{
  "hidden_size": 512,
  "head_dim": 64,
  "vocab_size": 16384,
  "norm_eps": 1e-05,
  "tie_word_embeddings": false,
  "init_std_down": 0.00354,
  "beta1": 0.9,
  "beta2": 0.95,
  "weight_decay": 0.3,
  "schedule": "wsd",
  "decay_fraction": 0.58,
  "max_seq_len": 1024,
  "doc_mask": true,
  "train_tokens": 739200000
}
MLP neurons of a small language model. Each row is named by its layer, matrix (up: input weights) and neuron, and shows model dimensions 272-399. Each number is 128 + 32 x the weight over its row's rms, rounded and kept within 0 to 255. Numbers have three digits each.
After each neuron's rows, "fires on" lists the tokens most often at its 100 highest values on Wikipedia text that the model never trained on. A number after a token or word is its count.

L7.up1744:034173126108179134087116126089129087128126118124154179129189098147129099146131107098140092132120095112138150116084107112124117183111106202152111116065113110141175214127097138173116151145083157159146071135130159125144125122101103150120180108128105100095105171124129106125107138203174141167098114163065133117106094151145168161126114128129088084095174146134223154123118090148105140134136
fires on: "(" 18, "and " 15, "in " 14, ", " 8, "| " 7, "4 " 5

L7.up291:135186135143129212116108127110088108115098158151071149134134150068138171096105145157126039061164130170095105120132084197133154158148151141128140184128201075165136150105142153080110062102091129130121161087096141107155136163110094113100087173159116092142150147123170140148093103145129149131072169140064146176136118086141152170215167148138148138139168122142059120178132156132135083127113
fires on: "on " 16, ". " 13, "–" 11, ", " 9, "6" 5, "a " 5

L7.up1619:128132166126193138123107127119081166172171170123140135102083103132162106163097193143087121197220175123121138089136196144114047174107147142103147092112150137127060185125059151123112110116163053145146130121136112063168114128117149134165168144162109151115032118107127106154128135110068145164097106170095190120151114112106162112139140147144152152122140117084116095148168171101119150148136
fires on: "\n" 33, "\n\n" 10, ". " 8, "9 " 4

L14.up260:102122184115094136221040129070126127113133178138113152141128135165126160140141111139191137092169130113115109187142082107112130111190163123056061155123122019116143140194127137132140113112108095092150088081105127117040063106017164095162125128188151143111115101130118086139131129114137144192128101117150170100135105157133094138072107171145153151134118160139125129126153107156096129085112
fires on: " " 59, "Swing " 7, "Name " 4

L14.up1878:146089122052155102165141123109151118123122165190150153146129132102126150123089082107144099112126130142145103125118117112135073138149133152105079179110135136116164145160149138121156085168081113170113124077096083151141143097120155132144113127129156092128132095054169107199128199175116119126133156126126108128110149107125084112154127153102110126143140138107192065163116235133121163172163
fires on: "." 37, "–" 5, "09" 4, "Y" 4

L7.up261:111133111142095075145161139118113186063107089081167147125074176134127147171138132133086167136166172107153114089176132119145089217108168186111130100100145099118095173132061179118143110144163087166118143166135084145177144087105130100139142069128101131125117086095132165147097118109197174181132130110139126171146135148123151117114095084120185161124090144143155149123183155132117113124115
fires on: "| " 53, "and " 10

L7.up564:114119135104154108137111136164139071138152127157168151091196094084172105126132150163128104154104153129121115139097110133108131162097112104173129185184141071150181134101097143102153134199123112210174101127109122137127180151172111117093183094126137142173099115118129103140111116186137161118152036119118124106151098153118085095091154145138152081122098099161140077106152104107100206139051
fires on: "in " 58, "or " 12

L14.up679:121138117130123170146091093137039165081095113162110139187175128135173180152164142129096174159088137101112145080094164123137184120151128085158156108128109123200121145161138125203115154100148125161123146173129116120138131128143225111125135111102092078097151151137151084175151112200124139214151151153165207126135119183133112097145124087087075127082151074092181137154087116070122179172159
fires on: ")" 59, "]" 10, "\"" 9, "B" 6, "'" 6

L7.up522:120122113125086139149133114134124133168143145116096162161115110092127120093146115136095081127127160102111120136154138134099077166144096165126111164119103170126202146091119095180139169110099194170142111144133151134116180120138136087087195125119201090146119171119110145129150114147160162112091118157048104124132148098125153097146181057135198058089175138174150131073123076091139187160168
fires on: "ing " 14, "-" 12, "s " 9, "y " 8, "or " 6, "es " 4

L14.up140:105098101114131150141170123149048138140102135188120111111152142105110134137136123157108087114164174118209147114124154108184126181103098118103121123103091065176130154111114142149158089129155124153186154129097180119130128122089077138086068144132192125133124140149129150103158137113140112160112200184114142176131045097124156112175068131138158119133121104132123134142152083126113099135127
fires on: "a " 61, ": " 4, "-" 4

L7.up1209:165121143091107170140131135030154146087121141154064158121124148156167091135132135101094108136156104023097058139164160169133170175204125141133153125137132129146174103148085140097144149111159165192149149109135172094158146092143116152122163108167100145129105160135154131175134105084115111144128137118158152132052130146139134183169101156147104094079114130099092112169153163144128068109146
fires on: "." 21, "1 " 10, "and " 7, "/ " 6, "," 5, "(" 5

L7.up1377:153162144111174123160062136124119091106098150033160121146065082096109104113120145134133150119136109129083174136131153129108133189127129133152117148154114141123157113100116139079099161137164157138180148154128107151132155142109119099146154151124145142201111147153144188138122134157193113151106112132143154181180143061125063082135131128120119146069097050073122103110082106088116166151085
fires on: "a " 20, "or " 15, "in " 10, "on " 5, "as " 5, "back " 4

L7.up1643:113188134161185120105113126105098161160180172096108091113090089113130111170125144112025121160186184033108099085176134118100113184161106099112117136130142124121150149116120167118123135082154106135190142097084111088128208133120160106095169069130120132141066120087173073130163103131108149098095084160085119156133135105113107132112117150101159102157119092099091140138136123136127142154149
fires on: "\n\n" 68, "\n" 19, "He " 5

L14.up1801:119152123119113131172122123127062188135151166094056114152143115154108130134130102133114159137105126115177130167122165114108133184128147098107103151098204054164131158033166165139073135166145116103126189118144116123093139133141121124079116184208157117145139137150115133127099154123103093102078160105114118096076127152110089091106105089115156122128151143118121128112122162157086179117207
fires on: "," 30, "$" 19, ". " 9, "." 8, "_" 5

L14.up299:142162160062157147175167129142090140142097134079104115144082162145112117111133096145131160157124084161171117083151156121142084105144138126108128180125142125141102188092072118107137090142101122103139166079117095149138142164060122181170156172195148147226106117108141155176132179195108118076114146099136115180188048098137054108145080177098071207113109161125077077245128145130111142143147
fires on: "," 18, "–" 17, "." 13, "W" 8, "| " 6, "-" 4

L7.up62:104129149086130164137101102074071089164114184135115148145021157170134115144121209125129115176144121127039144115072112128132124113129118129131091084031192020108123156141088160154193106147129112146124106101117117153170121133090143142160129112151142124107209143138115122133127199117174158129143134134126138113084149086106079132176071141163183156171111108136120093135168181169116167128115
fires on: ") " 53, "| " 14, ", " 7

L7.up498:124138123082102121110096120107147115121113179075118121093097143124108108116126132134062187137112214120108163135132153165110112147158117140150134138102194142118099115112114119174107099139165098116136104164110153129127133121116090141139165128088077107127156116142149102107124096154158151089107081118091136081156152129127139182116118150133158109112091090119102120157061133138127147126082
fires on: "which " 37, ", " 26, "the " 12, "there " 4

L7.up769:075194110102133138096131131122094174119189147154117096117104103117134123088131176103147178130170116146087128084150168200121160194135167149172135151107127115107146217146142147169205176105099138151143154115117147113128181116155148097122183091128132132160130098162100179108136177146134163130190133082132181172144139184130138092146106124108136098018111154171095088026095139155117176122160
fires on: "G" 40, "\"" 13, "(" 8, "| " 4

L7.up1993:135179169164091101131104130100120102089163117125183135166087142134153158184123149086103136132161116095187125124119114130105054105176134129189117112188175149134129135130121091088116222123109139152136125121149108193132050110163130134124129116146151130129126156153165168135109123147137154097149157146141119151185084116132106151125128175167116138146154056091111155176129105112143113130090
fires on: ": " 29, "|" 7, "air" 5, "played " 5, "–" 5

L14.up742:008155146141142144111083123122117182138133151111111126164118087160091127126105186144094186146111107113148146091103185153159119185168139109114103159111166071167139193144128137095115060156120170104181173136118082160088116150094152135142115108157123104150121137117165157103125117146135113073141161119090157063139165081118085058105133077072175102149137169116091176184128127142096182151161
fires on: "| " 24, "." 22, "$" 5, ". " 4, "°" 4

L14.up1964:057160191071119135105157118079080143229218100172115131116082080123130114116068147118109139176124131172065155137173164151113155162124127134134063148096160131132098124110095145085163113115178185107194149091137122176150152116039193129180155159156146141080137121116143144156098161155176188131122112119121170094103141156146070096092115145157096116139144121089041110175136165119129120171120
fires on: "| " 44, ". " 12, "on " 11, "s " 4, "ama " 4

L7.up1782:097170140128138147179062112167117120127093129101150153128153164122163167161148132160166114115106143130141141146148072074094103103139140133096156156134124167136125130089095112088150140151065197132168069095140116165146121114109127110092126082149112095107149098122134107139114112195118126145051192146011117105116101094153131127191134118133166149104103154184172166122149090112136114152129
fires on: "in " 18, "on " 14, "was " 12, "from " 10, "at " 5

L7.up796:095098129108148171169136137129116152187120130177154156127103076124157160200134153158078113145193163093157147114146185161152077136088143178099086108071171094075119118133124138069204093123155062119109183085097126094129148157054121132128145145120108127176107118106150079120110152142083103143139157138088167166165134103157053081099114119124128110129087147104100175137127110106135156156083
fires on: "\n" 51, "\n\n" 21, "her " 7

L7.up1777:067185170145131136167125130048119139174178103103141132107162131176097167183120137091086077138094110166152070076127150131139163123159147100053140111109129207088148110093156112093149087130130154108124144090114115131134155165131168126128122121144079124100075200080194081123068088090089111174150146102123152144131077103123109099116122160120120105122141067170089122158057118128096122112141
fires on: "of " 32, "and " 31, "0 " 16, "|" 9

L7.up1997:116180152162182145101166123160137153109081092143129156083103092141126154143135174170133196170121144142066126089068135110115141206165148142202062124119135070153101146137089187143156107145112158139122109146095163092149139114104148068114189072118094108169165157163087144152120184166170139142123111068158147124099127147118105059113096090112129135102078084150123149105114119119108127104144
fires on: "| " 39, "===" 16, ")===" 5, "as " 5, "War " 5

L7.up295:151177157132137186155074097116104166123153118110158116136136090081138207173134174118192110126148122119070159133103161109097102186169186123171163121145125134178140107115126105129116112076163085169158194113165140135118134149132137091153092205152032105176118108126205099144100163183090191119208156135099128158162087076136130170093160159060147180134134152138166114096159195154079137111091
fires on: "August " 15, "H" 12, "V" 8, "May " 6, "December " 6, "–" 6

L14.up1386:113187165112115156125124120137086111165149118089084100121139100104177130149123129177144155113137160129121187161140135162167130188137091123181088121062192121078107130104042137153154173067071195146158136165126144097093156143109075136127163098112100126173128070113088137103114114134132141109134099110123135159110112135063128102120162129141170088167186163127104156157112162139075114122156
fires on: "| " 58, "in " 6, "of " 4

L14.up966:103166120158110153183099110088147122111115130126150137150074150159137147184158121141090099086100073137116141107120125129110133113114126134106108057091113161176072173149114098146182157092114137119151081105137118114075127138115170074114061154134113158073221119108156082175100093097154070172148158129134098161152129092149120096098117211142133086135113129147100115108151105103123093143093
fires on: "| " 35, "-" 8, "ill" 7, "0" 6, "and " 5, "0 " 4

L7.up1287:125195131109135193113139138117123151187099195099121108144055125172199170105107129131100076175145111073151146045099116174137108159137133122105108152074091087188145101139105191142128100141114104138187161129132172130136117152099114154127131164129126148160095139081121110149141137117124171098145150180129104174143097112127071152120046105102150143171094118117116108187081152141114140106147
fires on: "a " 33, ". " 15, "his " 7, "== " 4

L7.up1028:148113161176190148183141128060128150178173148118198068137131127116118105160134140073051175171117129093136087081111116152109142107154117114133141140109108118096178128136127131095125125054129117237121125120119116102171155111135169152124116105158168120175055151127144113181142110139119128061137148122101140130206092122126129120069102190089180072113131080136130086094168130116138132118111
fires on: "\n" 37, "- " 21, "\n\n" 9, "FW " 8, "\n  " 8, "| " 6

L14.up256:124135131144138158130142120099106149172153137137145164076147134134147137166151105130119098160156135118180184119088089127140141131137220128164100114110113062189124138143155192105112062118157147069090138121113115121132129115125153130123144159156100060140167112124181123131124182159125179069130190140106130139142137116153072152063109115115132081166119107087133205119120159113129118131120
fires on: "." 78, ":" 20

L7.up1496:173106161160139134163144109116142208085176099058113103119158134108153163098134197063096124134157172163130130112164167135137152139160157172122133142165123083160159068150162106060141137090165097133153116084060160137157086127163129126159098107123057118119160049125103120161085168156116139081174141081157126153093090148112134161160101163098132142088101086098113102144109114114133073112128
fires on: "of " 31, "E" 14, "against " 8, "| " 7, "en" 6, "116" 4

L14.up686:110115144181144123148149106069130092157184098171140115139071102135188131106159141148090106115149171114156095175066157118109151160122155141121047069118158130111153169092128179128137089089133121164162114159122138155120110095176143149207138118123152123094169181087187162159085148093124096062113105102175121087139104090126146101128110107113132143086115152123123127091121116113080163112126
fires on: "." 35, "| " 16, "′" 13, "°" 10, "," 6

L7.up1014:123107100146129120137163101133103128137151151099148139127070114144164148174094159105106162170164148150132194122171189089141134221080143155135083150068122126100157153115074154157150082144113157181170123101102163184203139108106097118091151102146148150156149128128115129182099154166169149130131088115123120102133158112188116125154126125102145077128110109184103142132112126134116153161149
fires on: "\n\n" 78, "| " 6

L7.up767:198117116152131125115136141122143145214094118053186088136126144154166080180114121106138142138116157084144169077129146087099106124105166159144108097137100151192139098105056143120194100141135149134210144076152121173119121111133188162064156109122114154164086081136137162170146097160157127112173126171116147090187118094151117060170146152100170104135125099179160159130120160133152138143109
fires on: "-" 32, "of " 19

L14.up1147:114139129112162059126133143122105127122174120059051105144116150158104202130150118119123109085081098126063084144157133139136169172127112133111140157156176130133140133112148175127218106155125144175094173033106100111162130087132140061152087128152049051152163069120197147137116182138127134055170107138181118055118125155157034115117036143182189146135069078117105128120140102169118155122114
fires on: "- " 22, ", " 17, "ch" 12, "| " 6

L7.up217:091089172085122142133067115077100135143118110116158150142093159148136123149139146084110194097101137118174191125091106136165120108127168130080125187108098127138150148100166140147234080121082183147148124090128167136128121132089105139179095099195103028171113148145181202171108134167167165113137206075086118144179108095122071087160188101100175129100097148133117107112165159098132104125092
fires on: ", " 49, "in " 12, "and " 11, "of " 10, "by " 5, "-" 4

L7.up321:059198140109096167115113114092133131091122094128101154054129126089133213182144178141136115126144161138122102150106111084088119152165167224117135102123179151118127146114069131093173140150154123108103075081132117094157122154099065091112154088149126088150121068079138105212077173141158132131129133097059148133134107147158162150147123116126098164141131125112207176139122124128135109151038
fires on: "in " 34, "| " 33, "on " 6, "|" 5, "the " 4

L7.up742:151105144163192164147142125123143060122141116079183130121118133125075145127115147139089124147121134122164046126053116104117095091169193146184101182189101169160108132163151142137107055103138088139119138087146085100141110131117129079088102128158079086130093191104132138183137182117089116132159141124190088171181104156138140134098131168126129155088179146176149122145131139140107113141126
fires on: "1 " 23, "." 20, "(" 10, "0 " 8, "2 " 6, "3 " 4

L14.up1699:090153130097129180138095107104179122090116201118091148121137079119143104131144162072115099174056122141122142047117125158138185113180150141144144149043103143158116134027124147118161107144096122136105105053089087140102130099116139133091124102153106149148137125096151146146187164162119204065098165076112133115171139129167068115126141160122113165087176169150127106155120153106114164179066
fires on: "the " 19, "a " 14, "==" 6, "United " 5, "P" 4, "as " 4

L7.up1422:126187143105127118095123121115111103151146125119122127103127120162110103155098143106077149131134155112168115056107109168146099146137165161152109208076141129138198159097154144065092149076057150111092143140160114169129163113158149108162153166090100106101144147085134132224115152174124119157137170092126146159117113163139099140158115193084080050061144086129142120166107161161124181113124
fires on: "8" 16, "9" 15, "5" 15, "6" 13, "7" 10

L7.up1534:113154139130178184107154071106103114207164165162167106140076123194157213175102177135138178168121156159105107059141147157081112136151155173119116126170148109159093130122074082117143131122140139149168134139127155049155144100120115121148122165163122141142063099126107112174122155136128185111160148121100102129181121111116158083163127139127130115116165091116134066094063168133116176142147
fires on: "==" 23, "\n\n" 14, "- " 13, "===" 6, "On " 5, "== " 4

L7.up802:073144152168163170084146126127125124135146124149147105128115079187148111168109104156100126119116187164056101106137151128131095149165163134176156141121212103166083170108089112145086215121081091115098089126135109115123084115120128089126197079124145027104068114104074171164101119174126103140140132106122119087101138108152120163160120147126099111174157143103143141147132127134145154139088
fires on: "to " 27, "of " 11, "| " 9, "for " 9, "with " 6

L14.up2021:124156142143128139125145108073097123136141112066140148107090124139125078155098123131067184151096118136134147152097146127145164089086146150110175102152112085101142185126103141106107106119136178176112099103073130162142115058075113131123114116147154126174155113162150167171157131128162118151175163082114053085167187099079106113131091167154138119147124118082107155083129141115088111200201
fires on: "," 45, "." 38

L14.up1450:109186178118151137144109131092133113173117150151163138080081103168120134167057112137102124169115151126171102124107122119150123118215135164147104128084183080147148154068110186129110039137138125109114123091098122083154116142120089143093126117190094151199176107116144125161118148134131162133101166103090170107152101097145086106127088103179160130119154146111171162123059191110136158138106
fires on: "." 65, "| " 24, "/ " 4

L7.up2030:117183164041142158157108128085122118101138218111100061121160123163082101143132134122079109117184129062138091157127170112107083143125171160083135094106137087119110148092121140142138099113113117112119139139119147139138116129041146167162099199166104072142136163149132124159151196153113126124168125138067138140138051152122095193087112208081055124108141105152108146155082137102094156076099
fires on: "the " 23, "*" 22, "\"" 20, ". " 12, "but " 5, "because " 4

L7.up951:185141204134182128123129090125073068158175145098158144093132149126119180239127194126072161148132146144127133109153123133136094156223138152159117125153164108129128114122174115098158086136117118124095138134122121143101120139109115094135129103143100103094156096120171129167157215125107131120084138090101154157123022088160104097157071147151150167106161125190159110094126111105107153112132
fires on: "2 " 29, "from " 15, "4 " 11, "(" 7, "3 " 6, "by " 5

L7.up1502:111126141118161205138108126156094104097145136120098195149147152148169131196129143125048118114094183195099166148120149101119170115128077131160126175168107105132136115047146120120113141140134110175121136141128172159089147107080128059178116103127145067129130229141148146133166140171125171107078165106115130140138114139162059137165105143127093189072123146201127105146127119129149150108146
fires on: ", " 31, "a " 26, "the " 25

L7.up629:095076134113103115195196107159090118168106155175149172095098128086133142152128138096090149177167137151196108129102196124136099131200119172161127103189092130123166089100182144058122084147140116126135081103117111107148060184127099151077120054149122167174138172092191115101121144105136126108153157077147123181142063168135103056141075121153088157101107165146096176164112138088121128131049
fires on: ") " 36, "." 20

L7.up1535:147094121129140114111117134148089102135087161166099138113113146159142126200109121106092098093179149137148179127122120169142057184108135150139127111074147077129093073131123079165143159134169135174071145120130181078164213116072061150145112107145073131125106118183135106115101159116145121100104167096143090074139088128113170053144090115158196155116114126135146112105144118128123146115164
fires on: "|" 50, "a " 13, "to " 7, "by " 6, "\n" 4

L7.up506:097125125082123173205106139168113134157150147134171132144120136133098188084139131078098085119129146157097116129156104131114088137169127140100126173172120106134156126137116121149073087159102090097132112105089119172136102147114164108215112105121163101103071189103158109126128053148131116192040127087145149101099165079142090129174108197146103159150057134203127130162109124096125098137078
fires on: "as " 22, "up " 8, "to " 7, "only " 6, " " 6, "not " 5

L7.up1530:109199155133101122130055122113080155103153138093133124123133109145126135156161111094177138102085154126151136147194154074110121149183092153143118101121129096139118145144148115095117121128119139127163115142138103105098137107110168105158095091155220071117125098099103097144121126151129109176093143137164197130093110142225187158150101192118161117154223164097174152126118098093075138153151
fires on: "| " 48, " " 18, "Note" 5, "3" 5

L14.up562:109115177095137138192157079143110155134144121208078095140133111135192167118151130130145074151111098124101138140127142063105125147127128099084122149077162143073146134151165158084104177102165081078089171108127081169100063194130155102152071107174149078175125156137129091174142144178110129132179143121116139152166105142156120062112052163113112134129171106174108085122115094117121151113137
fires on: "′" 18, "C" 11, ":" 8, "X " 6, "/ " 6, "0 " 4

L14.up342:076141157137110177124189120096072150175150092107106131171057114155160066120130116131108153135119178137104132123122126138129176122102121138149104143113185113149105155121153155081121101097111145111142143075120089138087124105105108169156126106133136122109148097128176107154142148131113076097133168122134105046113161103155062058125137107133172092136146169114064154120110157083085135161191
fires on: "," 53, "." 45

L7.up1893:154132151128121142137166106062101171122135108085110130145057115131130167101129168117127166099178179110150143133112094107123156136142170126098108093147133058146128136136139165114176042107155152126192130064117156116151096144153107175111056137144055133156138111124124152106146071132152102121147148075095127143193097073115143129111094072153171112142055123112060177113157145130110089152097
fires on: "of " 24, "| " 24, "one " 5, "th " 5, "(" 5

L7.up643:110175131075158139194084116110111138121125145124124113111103099148153134104139168101103177107111098164072066130126176106121175150131125073146119130166135142150103149067097152126096147144123165137212140174134127110119135117126122120122185085143115178150083151077123142155114156179117138182113139129060169143103132103128094146133122140095104180119110090112163053087086134119122112091088
fires on: "on " 19, "in " 16, "at " 8, "is " 7, "will " 4, "im " 4

L7.up1225:111166151108128187145085115064126196113208104074119126093171137143131160177132119109068156137146116108161125050160201122138081136151148159116136075088159070142102101112166121098126175077152170124113167076127142223105125132168156103145109146127120113089137105079173116156105100139105125103165168145112130168155026189143103162142125179159118122121088111160102143131129121082101080110104
fires on: ". " 31, "the " 26, "The " 20, "." 11, "-" 4

L7.up352:163076122122133161130118138124118116121156147170069144114032129140127073159121139138175110130113108103112077124143110152135176182136130138140158101188130158162185139152129109144149167084138180073161139119070139112146109147150045140098134099141094151169161083133130139214167091108155140085084135136110106089083117133141155136126090153096169074107147139093090057050139157151113076095108
fires on: "1 " 25, "(" 14, "0 " 12, "m " 6

L7.up367:129191164069120168105079117123148123142059163182107121128152123115141103185111107085095121089124079126183126124125155147131139140110102179109159097136184133121127170121164124086094113105138117143096106126107145146191164149113140092155187090108156056092103156076119088141125154120122122111106160081169169101139122200112149121101124165122092093120156070098090174119053097129096137067157
fires on: "8" 17, "and " 15, "9" 11, "6" 4, "O" 4

L7.up857:117113151086153106223128128119121124190128170104173094109122101133156122142124129104112132154149162126090148154095117129116076126142151082074123089137158134090098112131106078128091168108176123171083123133107176135174101130121155172182151116147138101126129134147094101152153108126103154100099095140107111104087150169134142122087076171068125109136114040171161118115076116069084108105094
fires on: "as " 16, "became " 15, "named " 8, "were " 7, ": " 6, "to " 6

L7.up2034:156161146109086148177109098153125110107115122115109148128143141175088114144127167125185159158129164114114124073082112160093128149175111173131114101106114018137181087089099147058153107123158115134099164126116104115178146136099161145135124135170124118114145129119163136179126132112183158124089125191142172104127087109123140166135095137181207153120115145102155156180155156134107118141095
fires on: "| " 32, "\n  " 13, ") " 8, "(" 7, "0" 5, "; " 5

L7.up1529:150089128154082104166135122099106187161132112139121130109035101097160135083128150140100137094149125113148181138176138135159109156137174093138166101110103067092206117104200153159235106147120164128145170085113214087122111110187113120181108134157101132208138108169172166085156114139189165123115151106130149150152148102124089169107108055155185112101096178164053159126162131108156120147123
fires on: "| " 24, "of " 9, "-" 8, "year " 6, "1 " 4

L7.up1919:143218149125155103136170135164152157133160086079149122143132160177149156189125159145123156138146130094114149124169084130102090132106118136127108157138143115113131119174075141105119112120105138199140197109126129149157159123121147115142101152116121125150073097060126097120133170181112157135157183140077094131138093155112104140139165197101161131184178132101129143181095185179132107101098
fires on: "of " 51, "\n" 24, ". " 13

L7.up311:112161142154134191136131145124117140105134148131168101062137139113172146230139197144102133140084211135126098117149141188146137129149126113160112173103201158145117157148067088109133126132122148177117110117135175093151087105109125103175100089152143072094128086076129102147064137150086120129114100133071119122097097096104213124166135133112103075100135140114188154132143142099124125115181
fires on: "3" 21, "(" 19, "2" 18, "1" 8, "for " 7, "of " 5

L7.up608:162223154138107135118152116070121156183108105060103119106149126077186140130126136143116069104187140108132101148176082099133068152157164136005098074143112139120143130097125111090117155126091222141127115126108185120126129121164089115204210164128081078118145103088155092158116129177144158101155149108097110133133115154139126163129121179113118132106120132114066126136076112118132130127140
fires on: "was " 38, "7 " 14, "4 " 6, "3 " 5, ", " 4

L7.up1395:086173152102123160159092090148100144153170140150143108109125061125162151117112157136080095097172203096086085163134160134119137134107141143121105126114201118120151129096107105069157109095172153142145128142106120139157133160133080121147154206160140128158097099172122116071084103152104183127159102057070154165136108089143177184117172139135132153181102094111131141117117145071107184146153
fires on: "; " 37, "| " 15, "1" 5, "11" 4, "Win " 4

L7.up1238:166095139145153126134138098151204154171171117111153096164128081154146122172064098079123120174160104108081086103130144066109148181101128145113146145130094083164188064127131171102159115076089135135123173100193158118164142107111183135107188187151092126099121139138102160125156121086131146107208121194093125159173108127133110131057138090085110112138181136176201143120149144134116165095150
fires on: "- " 27, "and " 16, "his " 8, "/" 6, "-" 4, "a " 4

L7.up1189:158146127093197142092165110152154118100185102075202139110191165121129149201139103107165122145164122068078150137065078107106142111125116134143152109133151123165077149152138141138113114127132148146133138119122146156158166090123171099199141204110112118131104131085147118177128153216131135094155177152130135104233077145135111137162180129127122104107161117049228075120155178095117142149106
fires on: "'" 19, "the " 19, "\"" 10, "The " 9

L7.up591:124164164107140137118129107097157140248145157084079109141147120173141104109116108077091137104178129100133085150129165193137133165187150117170105126071148089140154122095172114095155155104110106188121100039129097132150120120129061149145078155130070111105125102136125131169110211120138216061192163121066109110137072143142124160117102206110100094113130124114147130161115092143126130061111
fires on: "| " 63, "of " 8, "they " 7, "the " 4

L14.up751:149163118152062143179129130144105089108113165149122168134122075133136118096116154158175113141180109102161164092111088138040139084137179120100184079136100082159100102088092117124145156232098096128132149190177178125174189096110116090156166145109115128157138085083116078130121206106152069108123188132108113136177121149135147080132095134106190141127108151116114094144124062138115170147139
fires on: "202" 25, "201" 23, "–" 8, "200" 7, "B" 6

L7.up711:139133107152193155158095134120111106145071130108148147114129150185135143153133111156153123144148163094160111104107135134139104142064092134155123152155154126085157199080121100141144113150164158198149138115146091161170182145136113078112182114105123098186117130128102189115180126115138148164111150087098114140093187171135128090145140070117113116128153154170090092083126105099105145140103
fires on: "." 31, "," 13, "or " 6, "_" 5, "| " 5, "/" 4

L7.up110:130173157091152149128095099085151167145179242067065089118106124128082114126113128098101112099179182111131065158113132147113123127110144096087104123073142102178118113140152084124162064137074097187124098094111112132127148094142094205169125149135056101074178105129124094138128161181156149045103112122097108101188131141125140179073110126115127149141118150097129171129130173195133172111104
fires on: ", " 36, "; " 10, "| " 7, "which " 6, "), " 5

L7.up1695:131107178115151136183145138142106143173089210138173096107116150160150132133129171088101096140175127111110127089077115107140140152112106136132176122076085082149168080095150119142157087135101146130161137122141157106155101137067123118156083109155073102121105192147145131112164100146129131113167205095128060142146121125128145064140066157196139134102107156166116136154114180112108147124113
fires on: ") " 76, "a " 5

L7.up271:016162137101070148149093101122121180125103126091134122089105118128143213137115162110148101137116156134136179090138157141118149124124143215148155049114127094136094148139148119045111153139152159058093114138109110124130155134120125092174121122146130070138172178115116117154068156184163155184103167103129168146075130136142146135153127147119075119093125124174101171124073179106122127139098
fires on: "| " 53, "|" 37, ")" 10

L14.up600:114201111154135128156104123174121165101161124124117130123113124108129122145128136157109078113106086125094136166115146157105079130135130128095118152141129107122119173084076146089108186201110157154128172158170054099104170084109136154142135217158173137141172068093143081138127104179133160142110171153136153123129089166115033123180167116110201131114060130038115106149121111141135147109102
fires on: "201" 16, "200" 14, "199" 9, "197" 9, "196" 8

L7.up2022:129175147124112100130110139148106126189146118113126164139154099208139150113120147087100168089095123125163083106152101149112113144096172143059127106130118136122153094111177185087088100128130213169136137076086128100119188102137114086163192114118113090107112108115179137109140093113159132162172113136056101142104124125131095137125063172157129121178112133116118151142084111114110155142105
fires on: "and " 26, "1" 11, "1 " 7, "2" 6, ", " 5, "3 " 5

L7.up1250:141080138070113149108143121106132124140095155188141082111124189099182166191133117091147110126169135103095065103155183108135127076169173165104153126131078140194100114133134167119128083144100132137166152126129103104119158142091131149066127131175148131129089193101122123167153071176090177160174149171112160169182081101142124105110124100127139100151086118131073130144180135111112107144127
fires on: "-" 71

L7.up279:081133135120119157131109134072135181163132203076083131103061114082246114134148162085028113151189142079163192105139129109125036143124123120111096125109164087109109176147152186100191112148112125131129142095134145096155143107137057147132133149151135107147144097081172046174096098144100131126131150114093133131151118135124104095140138132143185065122078139039095095122158103149165152139118
fires on: "\n" 55, "\n\n" 23, "195" 10, ". " 6

L7.up746:147153115111158152124153142169119136156099085028134122124144104158139131100136147198118150145185172144102202142127134119151148140167098111195124158086203057114140179163099192117115098118132108136126144108143181111161130141149168091146180112152111081182114165149108152116105165202181137149087096077124160095145161122116105075168172125128156132096148131181152115116133098111125170159174
fires on: "| " 29, "of " 25, "{" 13, "ed " 10, "-" 4

L7.up1563:090148150079114191108099113111087094127088160138087155149143159100071134116128118114169094113092179129145137160032136142125159143157076177128096087133116144158184126116044081156136110062127095104130089172124154111117114114123088176133146070118176041075185147111115135145136105194146161095125114111125138128136091168140173145130140154088088150120116145103146124109097158151122166132078
fires on: "and " 35, "the " 25, "a " 16, "al" 5, "| " 5